MLP neurons of a small language model. Each row is named by its layer, matrix (down: output weights) and neuron, and shows model dimensions 208-271. Each number is 50 + 15 x the weight over its row's rms, rounded and kept within 0 to 99. A neuron's up and down rows have the sign that makes its largest values positive.
Before each neuron's rows, "fires before" lists the tokens most often just after its 100 highest values on Wikipedia text that the model never trained on.

fires before: "s", ".", "t", "\n", ",", " of"
L4.down165:39 42 53 46 80 40 48 51 32 52 58 63 74 72 54 78 48 33 41 36 48 56 49 50 54 36 48 64 54 56 54 34 48 53 52 25 42 36 50 42 55 73 50 18 56 33 27 52 49 54 48 46 68 42 34 37 53 52 52 58 46 58 50 54

fires before: " of", " and", ",", " for", " class"
L3.down636:41 42 72 41 47 85 52 65 26 38 49 44 68 44 65 55 44 50 55 74 53 13 18 48 32 72 40 60 36 69 43 45 81 40 51 57 40 52 59 57 68 65 58 36 79 31 51 39 49 51 48 24 61 65 64 47 17 45 55 82 45 24 40 48

fires before: "\n", "-"
L7.down498:43 64 50 28 53 66 48 73 31 63 54 55 39 39 74 60 38 66 59 37 51 27 35 49 61 34 66 68 59 55 47 49 50 37 42 62 67 56 33 45 57 41 64 63 55 56 41 47 18 40 65 84 33 48 53 55 41 31 55 34 40 58 18 55

fires before: "\n", ",", " and", "==", "."
L3.down122:23 85 38 49 40 55 51 40 55 67 42 22 62 57 27 23 38 69 42 75 44 66 89 48 46 63 71 32 44 41 55 56 69 57 30 54 24 63 59 49 53 28 59 61 50 58 40 67 70 50 67 34 70 49 56 66 45 53 28 62 64 44 40 64

fires before: " |"
L4.down720:46 47 72 55 36 65 59 44 43 45 33 88 58 63 58 25 70 41 49 40 64 38 42 41 38 62 36 32 69 60 57 43 47 81 62 43 44 47 52 43 59 21 63 21 67 35 47 35 52 49 46 64 49 55 57 72 50 67 82 55 74 46 71 40

fires before: "\n", " "
L4.down271:31 71 43 57 37 73 37 50 66 54 36 78 59 59 40 54 59 40 39 66 20 62 74 48 36 39 41 65 15 94 68 52 39 28 53 40 55 43 64 39 56 59 63 49 37 56 34 48 57 56 82 35 58 57 55 50 50 46 61 53 54 64 67 59

fires before: " of", ".", ","
L3.down173:62 57 71 31 60 36 65 28 57 48 59 46 46 29 20 63 58 39 42 50 49 75 33 47 22 53 48 49 57 29 50 71 46 93 35 48 76 54 56 75 59 45 37 48 63 42 77 51 64 52 39 51 35 49 51 35 65 40 49 63 52 51 36 56

fires before: " |", "'"
L7.down656:62 49 62 49 35 55 38 57 49 56 63 44 45 70 58 38 43 26 59 29 62 35 64 78 34 39 51 72 51 37 53 60 61 58 37 50 39 66 00 51 44 34 37 56 71 60 50 44 36 40 53 34 32 58 52 50 38 73 42 18 67 49 35 53

fires before: "-", "\n"
L7.down754:69 41 55 40 53 53 60 54 37 47 56 54 51 73 44 59 60 48 61 40 44 51 28 63 72 71 64 65 18 55 55 28 49 60 35 54 31 51 57 44 56 57 38 55 47 34 46 54 63 51 16 77 63 60 39 50 40 63 52 42 44 55 48 52

fires before: " |"
L3.down351:57 64 53 46 32 74 05 26 25 55 42 32 35 64 42 59 31 52 62 55 66 53 60 60 20 39 42 27 45 49 71 43 46 43 23 40 44 51 28 49 61 77 55 59 32 56 44 65 61 48 57 46 20 58 39 66 63 46 57 38 59 44 56 43

fires before: "-", "\n"
L7.down597:56 38 53 55 64 45 60 73 47 40 64 31 73 51 31 38 49 40 47 59 43 42 31 46 44 62 37 35 11 35 43 56 33 59 59 42 70 79 49 69 36 45 26 40 69 45 36 48 53 43 65 36 62 40 46 60 52 40 33 42 50 33 57 44

fires before: " ", "-", "\n"
L7.down568:46 41 20 29 53 42 71 65 70 33 51 24 74 55 39 44 39 67 41 32 34 49 55 61 65 33 54 51 42 59 41 42 65 48 45 55 62 66 58 54 30 43 47 20 40 34 33 41 67 50 53 50 37 56 46 47 47 61 33 56 65 61 55 49

fires before: "\n", "|", "-"
L7.down487:59 37 53 50 58 57 46 32 62 37 65 61 69 43 56 18 47 53 31 33 63 62 31 40 37 43 72 45 49 51 66 50 40 33 56 46 54 56 57 50 41 56 54 63 30 29 55 26 39 41 57 42 32 60 48 50 53 44 58 66 62 51 73 37

fires before: " |", " 3", " 2"
L7.down260:45 65 32 40 36 38 65 43 70 18 42 73 57 66 82 43 45 34 46 61 46 42 60 33 55 34 34 25 45 67 49 60 42 58 45 66 76 60 56 71 26 32 51 30 48 68 49 44 53 51 53 69 41 55 27 48 27 33 56 49 53 35 56 68

fires before: "s", "t", "m"
L3.down624:44 48 43 31 54 63 32 99 49 57 32 65 42 62 71 47 27 77 53 38 44 56 64 26 33 46 38 47 67 41 28 38 61 24 38 48 29 49 46 49 44 57 67 44 55 58 62 65 65 35 53 58 39 34 68 34 58 45 59 70 38 61 52 54

fires before: " |", "==", " life", "\n", ":", " his"
L4.down3:40 59 36 42 63 46 51 66 47 16 38 25 68 54 45 31 20 59 53 74 51 59 55 36 60 83 76 55 76 32 52 42 63 46 59 39 45 48 55 51 62 60 69 73 59 50 37 43 63 72 42 30 54 50 54 54 39 77 62 66 74 24 26 47

fires before: " |", " of", ":"
L3.down97:60 44 36 48 10 60 62 38 28 75 32 66 59 29 26 49 53 39 16 38 31 60 62 64 45 46 25 50 53 57 63 59 41 47 43 49 47 30 52 73 43 79 85 61 62 55 68 67 54 39 38 59 42 63 45 63 52 48 34 60 50 47 15 29

fires before: "\n", " The", " |", " It"
L7.down284:45 56 45 58 32 69 54 59 47 42 47 66 80 49 52 60 62 39 49 50 49 54 65 58 49 49 57 48 39 69 59 74 31 55 47 44 56 51 61 57 45 58 60 46 61 47 63 71 54 50 50 70 33 38 49 59 52 31 24 59 71 65 52 62

fires before: "==", "===", "In", "The", "A", "-"
L4.down623:47 43 54 68 64 43 56 56 54 49 46 61 33 39 55 38 59 42 29 46 39 82 51 26 70 54 71 59 53 49 22 52 55 65 43 27 50 59 37 49 48 24 37 31 18 44 76 36 33 73 78 53 34 71 58 56 72 59 63 84 48 31 61 53

fires before: "\n", " \"", " The", " |", " In"
L3.down38:46 62 44 36 57 82 33 66 60 36 53 31 55 35 45 71 69 85 32 09 68 42 41 44 54 60 61 56 40 54 50 35 54 57 52 44 54 56 12 34 65 69 42 50 32 55 52 44 58 37 30 49 30 28 44 58 57 54 46 44 54 35 16 37

fires before: " (", " |"
L7.down358:71 32 55 72 64 34 38 58 70 42 88 58 62 43 47 23 40 72 25 32 32 70 42 71 58 33 54 68 60 38 30 50 49 37 50 58 39 38 40 38 55 55 31 75 45 77 12 39 36 46 48 32 54 64 60 56 58 62 60 44 46 70 48 18

fires before: " in", " on", " by", " to", ":", " of"
L3.down504:36 55 45 40 42 27 41 18 44 36 49 31 41 47 23 21 73 38 37 57 45 38 43 45 41 27 48 47 46 61 52 74 58 60 45 55 63 41 67 48 40 60 44 17 37 33 63 24 49 50 55 30 51 42 90 64 53 35 52 62 29 15 62 62

fires before: " |", "\n", " selected", ")"
L7.down663:61 06 51 68 56 60 76 39 44 38 60 32 51 62 41 51 43 63 65 67 25 39 26 64 57 67 44 48 48 35 64 41 34 51 52 29 32 54 52 52 33 27 70 43 21 70 46 51 38 77 49 51 36 66 38 54 47 54 50 42 62 58 87 61

fires before: " a", " an", ":", " the", " /"
L7.down713:47 49 65 53 45 56 45 64 64 40 59 65 46 43 43 57 23 54 41 47 46 28 59 70 28 50 39 41 42 59 46 69 23 64 61 56 54 57 28 49 50 35 47 51 25 41 35 53 55 38 38 64 49 32 55 48 35 58 75 46 54 46 35 69

fires before: "\n", " ", " 0"
L3.down628:58 58 54 50 44 32 50 61 45 55 33 53 73 59 40 66 61 42 27 95 51 66 62 51 21 50 17 47 21 85 55 43 33 39 44 55 49 58 69 28 47 67 88 49 36 28 27 64 71 28 48 46 45 34 42 52 64 00 57 41 36 71 52 68

fires before: "\n", " \""
L4.down436:39 58 44 43 35 46 26 70 54 38 12 58 73 50 55 50 28 33 62 52 40 53 15 20 61 53 54 44 57 47 50 49 38 41 39 63 30 71 68 63 61 57 66 52 60 57 60 48 59 35 82 73 52 57 44 44 41 41 57 38 57 44 42 60

fires before: ",", "s", "\n"
L4.down719:47 32 45 25 58 37 56 50 52 60 40 66 43 40 52 56 77 42 50 47 58 53 55 45 57 68 50 52 42 50 43 48 55 55 34 36 68 52 45 44 59 64 42 40 25 35 47 61 52 59 49 36 40 18 32 57 22 62 62 78 71 31 53 55

fires before: " |", "'", ";"
L3.down410:78 44 50 26 39 48 59 44 52 44 56 75 70 77 57 43 54 39 48 69 53 63 60 45 55 43 49 33 55 50 39 27 39 62 45 81 55 41 55 18 46 65 34 54 13 21 62 46 51 19 33 44 26 32 34 46 68 77 65 47 47 50 79 35

fires before: "\n", ",", " ", " |", ";"
L7.down225:83 70 32 60 32 66 54 61 45 43 41 53 64 50 43 19 69 52 48 47 34 65 60 58 74 72 44 59 53 51 53 78 16 58 33 58 50 28 45 48 23 43 56 68 72 52 60 51 60 42 47 60 39 41 43 68 68 47 33 50 36 56 43 64

fires before: "s"
L7.down263:69 61 55 66 72 34 30 49 73 57 61 30 78 73 58 27 42 56 39 55 62 37 44 40 65 74 62 61 46 54 39 55 70 70 55 57 42 48 66 32 34 54 28 51 32 59 53 61 46 58 51 51 85 26 78 48 49 45 21 56 30 52 41 49

fires before: " |", ";", "\"", ",", "\n"
L7.down562:35 50 39 50 43 43 53 43 28 40 41 46 56 53 65 48 47 88 46 76 45 58 56 32 59 54 68 46 44 30 69 79 48 32 67 73 50 73 37 51 63 62 06 55 31 40 36 45 72 34 31 38 63 62 59 60 54 53 42 37 13 05 80 35

fires before: "\n", " ", " —"
L3.down586:42 43 43 33 63 42 51 73 60 62 30 88 46 54 27 38 47 37 42 42 30 67 45 35 37 38 28 73 60 63 40 74 19 40 52 65 60 42 78 55 57 40 82 56 43 55 36 58 41 26 75 54 49 74 28 50 53 67 29 48 81 72 85 60

fires before: " |", "\n", " at", "."
L7.down709:81 66 41 36 50 39 63 66 79 48 47 27 55 42 45 55 48 72 35 54 39 48 27 79 84 32 46 50 46 59 20 44 67 67 28 55 51 55 58 52 74 46 54 47 57 56 47 57 56 25 45 59 44 62 66 40 66 49 48 23 57 61 52 22

fires before: "'"
L7.down712:51 57 43 52 38 35 62 70 37 49 40 37 65 56 50 44 50 53 36 25 59 34 64 54 30 36 26 35 75 48 61 12 69 50 54 49 43 43 62 73 43 58 57 39 42 42 27 70 57 38 52 43 41 51 59 43 37 54 55 38 24 69 51 39

fires before: "\n", "-"
L4.down418:60 72 31 41 60 28 45 52 53 58 49 49 38 32 48 62 44 46 15 40 61 72 82 41 64 48 56 79 42 41 47 73 43 65 68 63 38 43 43 52 59 37 48 52 21 35 14 48 53 51 48 66 53 60 51 50 63 67 56 59 41 51 56 35

fires before: "\n", "=="
L3.down729:52 52 50 42 52 42 30 61 55 26 36 54 66 50 64 25 53 44 95 46 74 50 44 17 37 58 64 55 67 47 39 55 75 42 51 49 55 79 65 37 25 43 59 58 60 41 62 40 43 62 33 44 56 50 33 61 65 68 39 73 52 71 46 44

fires before: " |", ":", " in"
L7.down360:66 47 57 35 48 47 30 46 30 33 56 57 38 64 18 28 40 68 53 57 58 61 55 67 50 46 37 79 44 63 41 53 49 50 32 33 50 11 53 79 62 46 55 55 70 67 30 74 52 43 27 65 73 64 49 55 34 55 54 52 59 49 63 51

fires before: "\n"
L7.down551:36 63 46 39 48 38 37 22 47 66 52 58 43 70 51 24 64 55 36 57 64 48 46 18 42 26 24 61 52 51 53 46 82 56 53 51 30 53 42 71 36 72 61 26 54 41 55 33 04 64 52 73 65 51 35 68 41 38 59 27 52 90 79 28

fires before: "\n", "|", " |", "-", "|---|---|"
L4.down513:53 51 51 39 61 36 64 32 76 65 66 99 24 53 43 40 47 52 45 54 29 50 67 58 64 31 47 62 43 45 46 68 36 63 46 67 76 73 46 59 42 40 50 46 41 40 51 66 36 69 37 42 61 35 45 62 36 54 63 51 66 66 72 51

fires before: ",", "\n", " ("
L7.down348:43 66 48 33 34 56 43 42 57 51 35 49 48 56 46 58 60 79 66 70 58 38 46 63 67 37 31 81 51 45 60 42 59 76 29 43 39 47 51 49 56 52 28 58 55 56 39 38 46 49 57 56 54 76 65 37 60 72 55 61 62 63 39 39

fires before: "\n"
L4.down218:54 58 54 63 64 56 35 51 70 56 24 30 62 25 44 76 51 57 43 44 36 13 63 45 37 64 30 44 31 49 49 20 52 29 74 60 40 70 41 61 52 57 68 48 51 59 45 65 51 52 43 66 49 36 31 24 44 33 29 59 62 84 85 35

fires before: "\n", " |", " "
L7.down231:10 34 51 50 73 53 60 66 15 42 49 50 29 60 45 54 20 64 38 53 52 50 67 37 55 51 61 58 35 28 61 49 64 46 66 21 39 56 47 39 37 52 39 66 47 43 50 80 39 53 49 72 54 51 70 61 57 55 55 68 33 55 38 43

fires before: "\n", " ", " Ajax", " Rochdale"
L7.down164:54 64 23 48 68 77 41 78 18 36 28 47 45 12 62 61 68 69 32 31 58 50 46 51 40 31 61 52 55 34 49 72 47 49 78 46 42 53 17 34 36 68 32 49 56 20 57 40 62 22 51 49 49 46 45 68 66 40 48 27 40 32 63 39

fires before: "s"
L7.down688:32 55 51 44 48 47 59 43 56 44 49 60 53 56 93 40 53 55 34 60 39 59 40 63 67 33 28 75 51 49 49 74 55 25 32 30 51 42 39 75 51 20 41 35 40 34 64 73 57 36 36 28 57 09 80 48 56 84 66 42 48 58 56 52

fires before: "==", ",", "===", "\n", "s"
L7.down335:35 50 59 53 55 44 59 59 70 30 72 58 42 42 57 41 39 69 46 55 76 44 44 52 25 45 44 33 49 59 43 47 54 23 49 41 65 35 26 48 56 36 48 77 46 53 45 58 51 47 42 50 53 72 51 49 65 30 52 69 49 60 60 67

fires before: "\n", " |", " the"
L7.down466:02 54 54 31 62 39 49 78 52 65 63 62 34 52 33 72 48 54 51 46 51 56 40 27 65 69 36 63 49 61 41 49 49 74 42 66 57 68 54 49 39 52 54 44 39 65 22 52 49 60 45 52 68 48 35 69 59 44 51 56 41 54 59 41

fires before: "\n"
L7.down1:57 66 56 54 26 28 36 81 41 63 35 79 81 42 34 40 45 46 35 44 43 44 48 40 43 45 49 43 72 56 77 47 39 45 57 46 37 76 69 59 64 76 44 40 32 45 66 54 50 51 17 49 28 40 50 35 64 47 53 40 56 62 44 42

fires before: "-", "\n", "|", " "
L4.down721:67 47 28 51 39 36 47 58 68 60 39 42 13 39 46 15 53 61 57 51 37 67 98 51 53 54 46 57 54 29 50 61 48 61 32 43 74 67 49 36 39 42 57 67 50 47 38 55 47 62 36 40 41 34 42 58 62 28 69 60 45 66 46 54

fires before: ",", ".", " and", "s", " in", " for"
L4.down552:60 53 68 38 64 49 46 49 41 51 50 56 42 66 35 49 62 45 56 56 57 36 38 44 64 53 45 36 54 58 46 58 49 38 40 37 73 36 33 49 51 43 66 37 65 62 41 37 50 52 48 10 40 36 53 46 34 68 41 62 71 55 55 50

fires before: "\n", " ", " 55", " 0"
L4.down292:31 35 35 72 39 79 59 57 44 50 13 57 55 35 50 60 73 58 37 72 58 51 78 36 56 60 56 72 61 85 43 80 59 46 56 43 19 61 52 28 50 49 71 52 35 30 32 46 52 25 47 49 20 37 52 63 38 27 47 50 32 43 30 44

fires before: " |", ":", ",", "\n", " season"
L4.down128:36 48 53 01 48 58 22 42 58 58 28 82 39 47 41 57 63 56 55 47 42 45 49 47 45 31 23 61 72 42 34 60 57 37 33 51 35 48 53 27 29 47 88 50 59 54 46 29 36 48 32 41 06 39 53 56 79 43 72 33 49 54 53 44

fires before: "\n"
L4.down742:55 20 17 53 53 58 75 63 39 49 49 30 42 41 27 40 74 39 44 58 49 53 65 34 43 71 60 91 49 37 65 72 57 46 57 50 50 29 43 39 62 38 69 57 55 54 44 44 71 56 32 21 54 59 38 34 45 96 47 66 61 45 60 24

fires before: "\n", " |", "---|---|---|---|"
L4.down679:56 58 53 57 64 43 25 55 32 59 40 36 67 78 13 58 67 42 52 32 32 44 41 56 28 48 58 63 28 43 40 57 59 50 19 39 39 54 27 49 32 50 82 58 46 53 56 73 51 58 49 53 39 50 49 74 73 54 47 32 72 44 48 45

fires before: "s"
L7.down615:70 40 65 48 41 56 54 78 35 46 67 44 64 38 60 45 54 69 52 51 49 47 62 33 28 35 45 80 49 48 45 68 60 50 64 33 48 61 40 43 44 55 57 53 38 53 55 56 49 71 50 56 52 77 46 69 54 45 50 56 24 59 61 48

fires before: "\n", " "
L7.down418:57 58 32 53 19 58 45 54 63 36 58 53 45 64 52 32 60 48 38 52 39 58 51 49 45 20 61 59 56 38 66 57 59 54 64 72 28 47 44 50 45 78 72 35 65 62 55 33 45 68 41 47 48 72 52 51 54 52 74 47 56 42 43 46

fires before: " |", " the"
L3.down683:42 50 56 57 54 80 37 49 51 62 60 44 72 25 80 59 26 39 62 57 42 72 12 52 30 35 47 37 36 36 50 45 52 33 58 42 55 52 51 34 38 46 54 32 85 50 81 63 46 33 66 44 49 50 44 40 54 70 73 40 58 24 29 49

fires before: " |", ".", "ú"
L7.down795:49 54 35 57 66 86 85 37 33 67 46 52 51 64 65 62 29 26 22 50 52 82 57 77 48 60 29 62 61 36 49 54 52 45 65 44 66 47 36 77 54 51 56 52 68 51 44 46 17 43 61 66 72 45 70 35 54 40 64 49 52 72 40 46

fires before: " was", " is", "s", " (", "\n", "born"
L7.down205:37 47 51 46 59 51 65 37 28 60 65 56 90 58 55 35 42 31 32 47 79 88 69 39 73 34 51 42 59 61 38 51 36 64 52 41 66 35 45 30 56 67 67 43 47 47 68 43 71 50 67 46 58 39 43 37 40 54 44 44 36 45 44 55

fires before: "s", " the", ")", "m", "t", ","
L3.down533:44 56 57 66 68 48 47 41 87 64 63 32 57 47 26 50 45 70 19 39 43 74 45 37 59 68 51 47 61 60 59 40 43 56 35 43 46 35 30 35 59 57 56 54 47 49 53 07 30 26 43 29 57 45 47 86 57 22 53 36 58 33 58 48

fires before: " |", " of"
L3.down813:48 43 71 58 72 44 53 28 82 53 43 48 60 60 68 51 66 31 70 79 48 52 77 44 39 30 31 62 51 40 46 60 61 34 61 62 67 45 45 31 46 50 25 60 47 50 42 64 51 45 38 39 57 44 57 60 63 44 17 63 45 51 65 39

fires before: "===", "==", "=", "|"
L7.down738:32 54 69 42 06 55 75 70 52 45 58 56 53 38 68 40 32 44 49 64 55 61 31 26 30 52 45 34 33 48 75 63 36 67 67 55 59 51 54 53 71 50 72 70 49 53 67 71 38 31 30 15 33 89 69 35 44 43 53 39 51 55 42 36

fires before: "\n", "-", " /", "In", "The", "("
L3.down695:42 60 39 28 59 52 28 59 57 50 57 54 36 62 50 35 51 35 38 58 62 51 55 49 60 41 51 43 64 25 48 89 58 55 55 45 52 36 37 54 51 52 47 61 44 55 35 58 41 63 40 53 26 75 43 58 50 51 47 44 28 32 42 65

fires before: ":", " |", ";", "–19", "\n"
L7.down733:53 54 33 53 14 48 52 51 46 53 62 25 62 51 53 38 65 16 68 48 67 39 53 81 53 40 61 38 60 91 36 76 55 68 52 47 40 58 47 73 23 27 44 24 68 57 58 15 47 31 42 50 47 57 34 42 62 65 52 48 78 57 47 67

fires before: " |", "."
L3.down317:34 71 54 51 50 32 50 31 24 30 22 27 62 60 48 70 43 45 49 53 52 54 63 12 68 48 36 81 57 67 45 50 18 50 63 32 54 33 65 97 84 37 67 66 59 54 73 64 67 48 41 45 34 55 42 48 28 61 38 50 51 68 37 55

fires before: "|", ":", "|---|", "|---|---|", "|---|---|---|"
L7.down368:64 47 46 65 52 49 65 52 71 56 57 42 42 52 43 41 46 47 46 26 49 30 53 47 41 67 64 56 55 37 45 38 66 45 66 58 75 79 37 67 53 33 40 49 27 41 35 67 37 50 57 40 42 33 64 53 69 30 60 44 49 69 66 40

fires before: ",", ".", " and", " with", " to"
L4.down389:52 27 62 35 48 43 65 16 20 34 50 68 59 37 39 63 44 71 42 77 33 56 65 66 67 44 50 67 54 63 53 43 80 61 44 46 64 45 52 44 51 51 65 35 73 52 37 60 69 57 21 40 20 62 80 63 34 56 47 77 26 58 44 58

fires before: "\n", "---|---|---|---|", "==", " in", " on", " =="
L3.down65:29 59 41 70 36 55 51 66 75 56 26 48 53 42 49 70 38 62 68 80 63 39 68 23 60 54 62 68 73 40 47 36 59 49 44 55 40 65 00 44 73 34 55 63 47 53 35 53 42 57 71 43 46 69 60 48 51 14 46 42 35 58 29 35

fires before: "\n", "---|---|---|---|", " ", " and", " |"
L3.down772:26 36 57 34 63 48 50 49 59 12 26 22 55 67 51 53 37 54 53 62 72 33 61 51 26 37 77 54 67 06 41 33 38 59 38 45 51 50 65 32 53 37 34 45 65 37 51 39 38 50 57 51 62 37 10 40 69 57 52 44 77 72 57 79

fires before: "-", "\n", " |", " "
L7.down787:42 28 52 38 55 64 79 57 47 66 33 36 26 41 55 56 55 37 83 53 45 54 48 60 57 51 38 69 32 33 69 65 47 62 82 53 57 83 63 64 47 49 56 43 68 34 49 39 50 40 53 57 43 54 66 64 53 66 48 53 23 39 60 48

fires before: "\n", " |"
L3.down441:58 50 50 29 49 75 72 26 51 39 56 57 45 61 61 39 52 58 53 56 70 50 44 55 68 65 25 28 35 32 38 47 68 45 43 21 24 53 24 31 53 50 33 16 45 40 58 47 44 35 01 60 38 46 64 43 48 73 58 55 74 35 50 21

fires before: " 0", " 1", " 2", " —", "\n", " 5"
L7.down473:33 82 70 34 45 43 50 66 50 75 38 87 45 53 86 63 54 45 38 40 64 40 55 56 31 58 40 71 21 37 55 32 35 22 71 45 54 80 27 33 62 56 53 42 35 50 59 64 19 49 41 49 47 72 49 60 84 36 48 66 40 35 64 34

fires before: " the", " his", " them"
L7.down46:47 59 55 55 38 59 49 64 68 48 50 60 19 36 49 67 47 57 38 37 62 20 73 60 33 65 70 25 50 60 42 77 34 33 43 40 47 40 61 56 24 60 23 51 40 50 60 55 35 48 41 53 50 47 80 63 48 39 54 70 72 54 50 53

fires before: ",", " the"
L7.down97:25 81 70 56 71 46 56 42 69 43 51 39 34 44 56 56 65 23 54 52 32 30 64 63 56 78 93 53 39 51 69 57 74 41 32 51 63 33 35 38 44 54 26 52 62 46 37 28 60 49 60 36 44 59 44 55 25 48 59 79 72 42 66 32

fires before: " |"
L7.down293:48 40 54 49 61 43 59 47 30 31 66 55 56 44 54 68 46 54 53 23 38 59 60 47 18 53 44 35 38 47 44 53 63 60 52 74 29 51 60 44 27 56 33 60 67 56 51 47 48 22 39 72 20 39 26 46 48 60 40 50 63 45 54 43

fires before: " |", " m", " ("
L4.down645:31 70 64 49 57 53 16 56 18 66 45 45 45 59 43 32 97 73 32 60 34 51 72 28 36 50 32 56 75 49 46 46 48 49 14 51 60 46 24 64 52 62 86 84 77 11 56 59 51 68 53 13 41 56 59 65 43 43 68 54 79 57 30 26

fires before: "\n", "---|---|---|---|"
L3.down644:12 73 79 09 28 50 54 40 26 66 30 43 46 44 65 39 18 68 42 40 55 62 38 53 77 61 34 70 52 19 73 39 61 58 63 39 45 73 31 57 48 48 40 75 50 68 58 64 67 51 74 38 65 80 69 13 75 67 58 79 59 55 38 62

fires before: "'"
L7.down592:48 49 21 51 31 60 67 65 49 47 31 44 46 42 60 82 51 40 61 40 28 54 61 53 35 35 31 38 59 54 56 43 52 76 42 49 52 45 69 56 69 63 40 56 71 51 33 63 50 48 47 41 55 36 67 60 46 62 39 36 33 54 42 43

fires before: " of", "==", "s", "ddy", "."
L7.down737:55 70 75 45 49 40 58 15 47 41 75 39 49 28 51 53 29 46 44 65 40 34 66 44 42 58 37 52 35 58 52 46 32 63 43 44 65 58 69 58 47 99 61 47 54 49 54 66 52 50 59 32 35 47 41 46 39 28 23 54 45 48 63 49

fires before: "\n", " ", " |", " -"
L4.down127:54 46 45 55 33 63 50 64 55 44 18 65 46 37 57 57 71 69 58 64 21 36 61 36 60 41 40 77 17 99 44 63 38 29 45 49 68 38 60 44 51 21 42 45 46 60 50 46 60 26 77 52 48 47 46 59 26 40 26 52 61 59 53 49

fires before: "s", " of", "."
L4.down380:09 36 56 32 70 22 33 34 27 42 78 61 57 57 21 47 87 60 66 48 37 60 32 35 35 65 52 35 64 60 44 31 39 64 46 62 61 27 43 72 73 55 69 23 53 39 53 38 59 45 54 50 22 55 56 71 48 49 51 49 15 19 56 39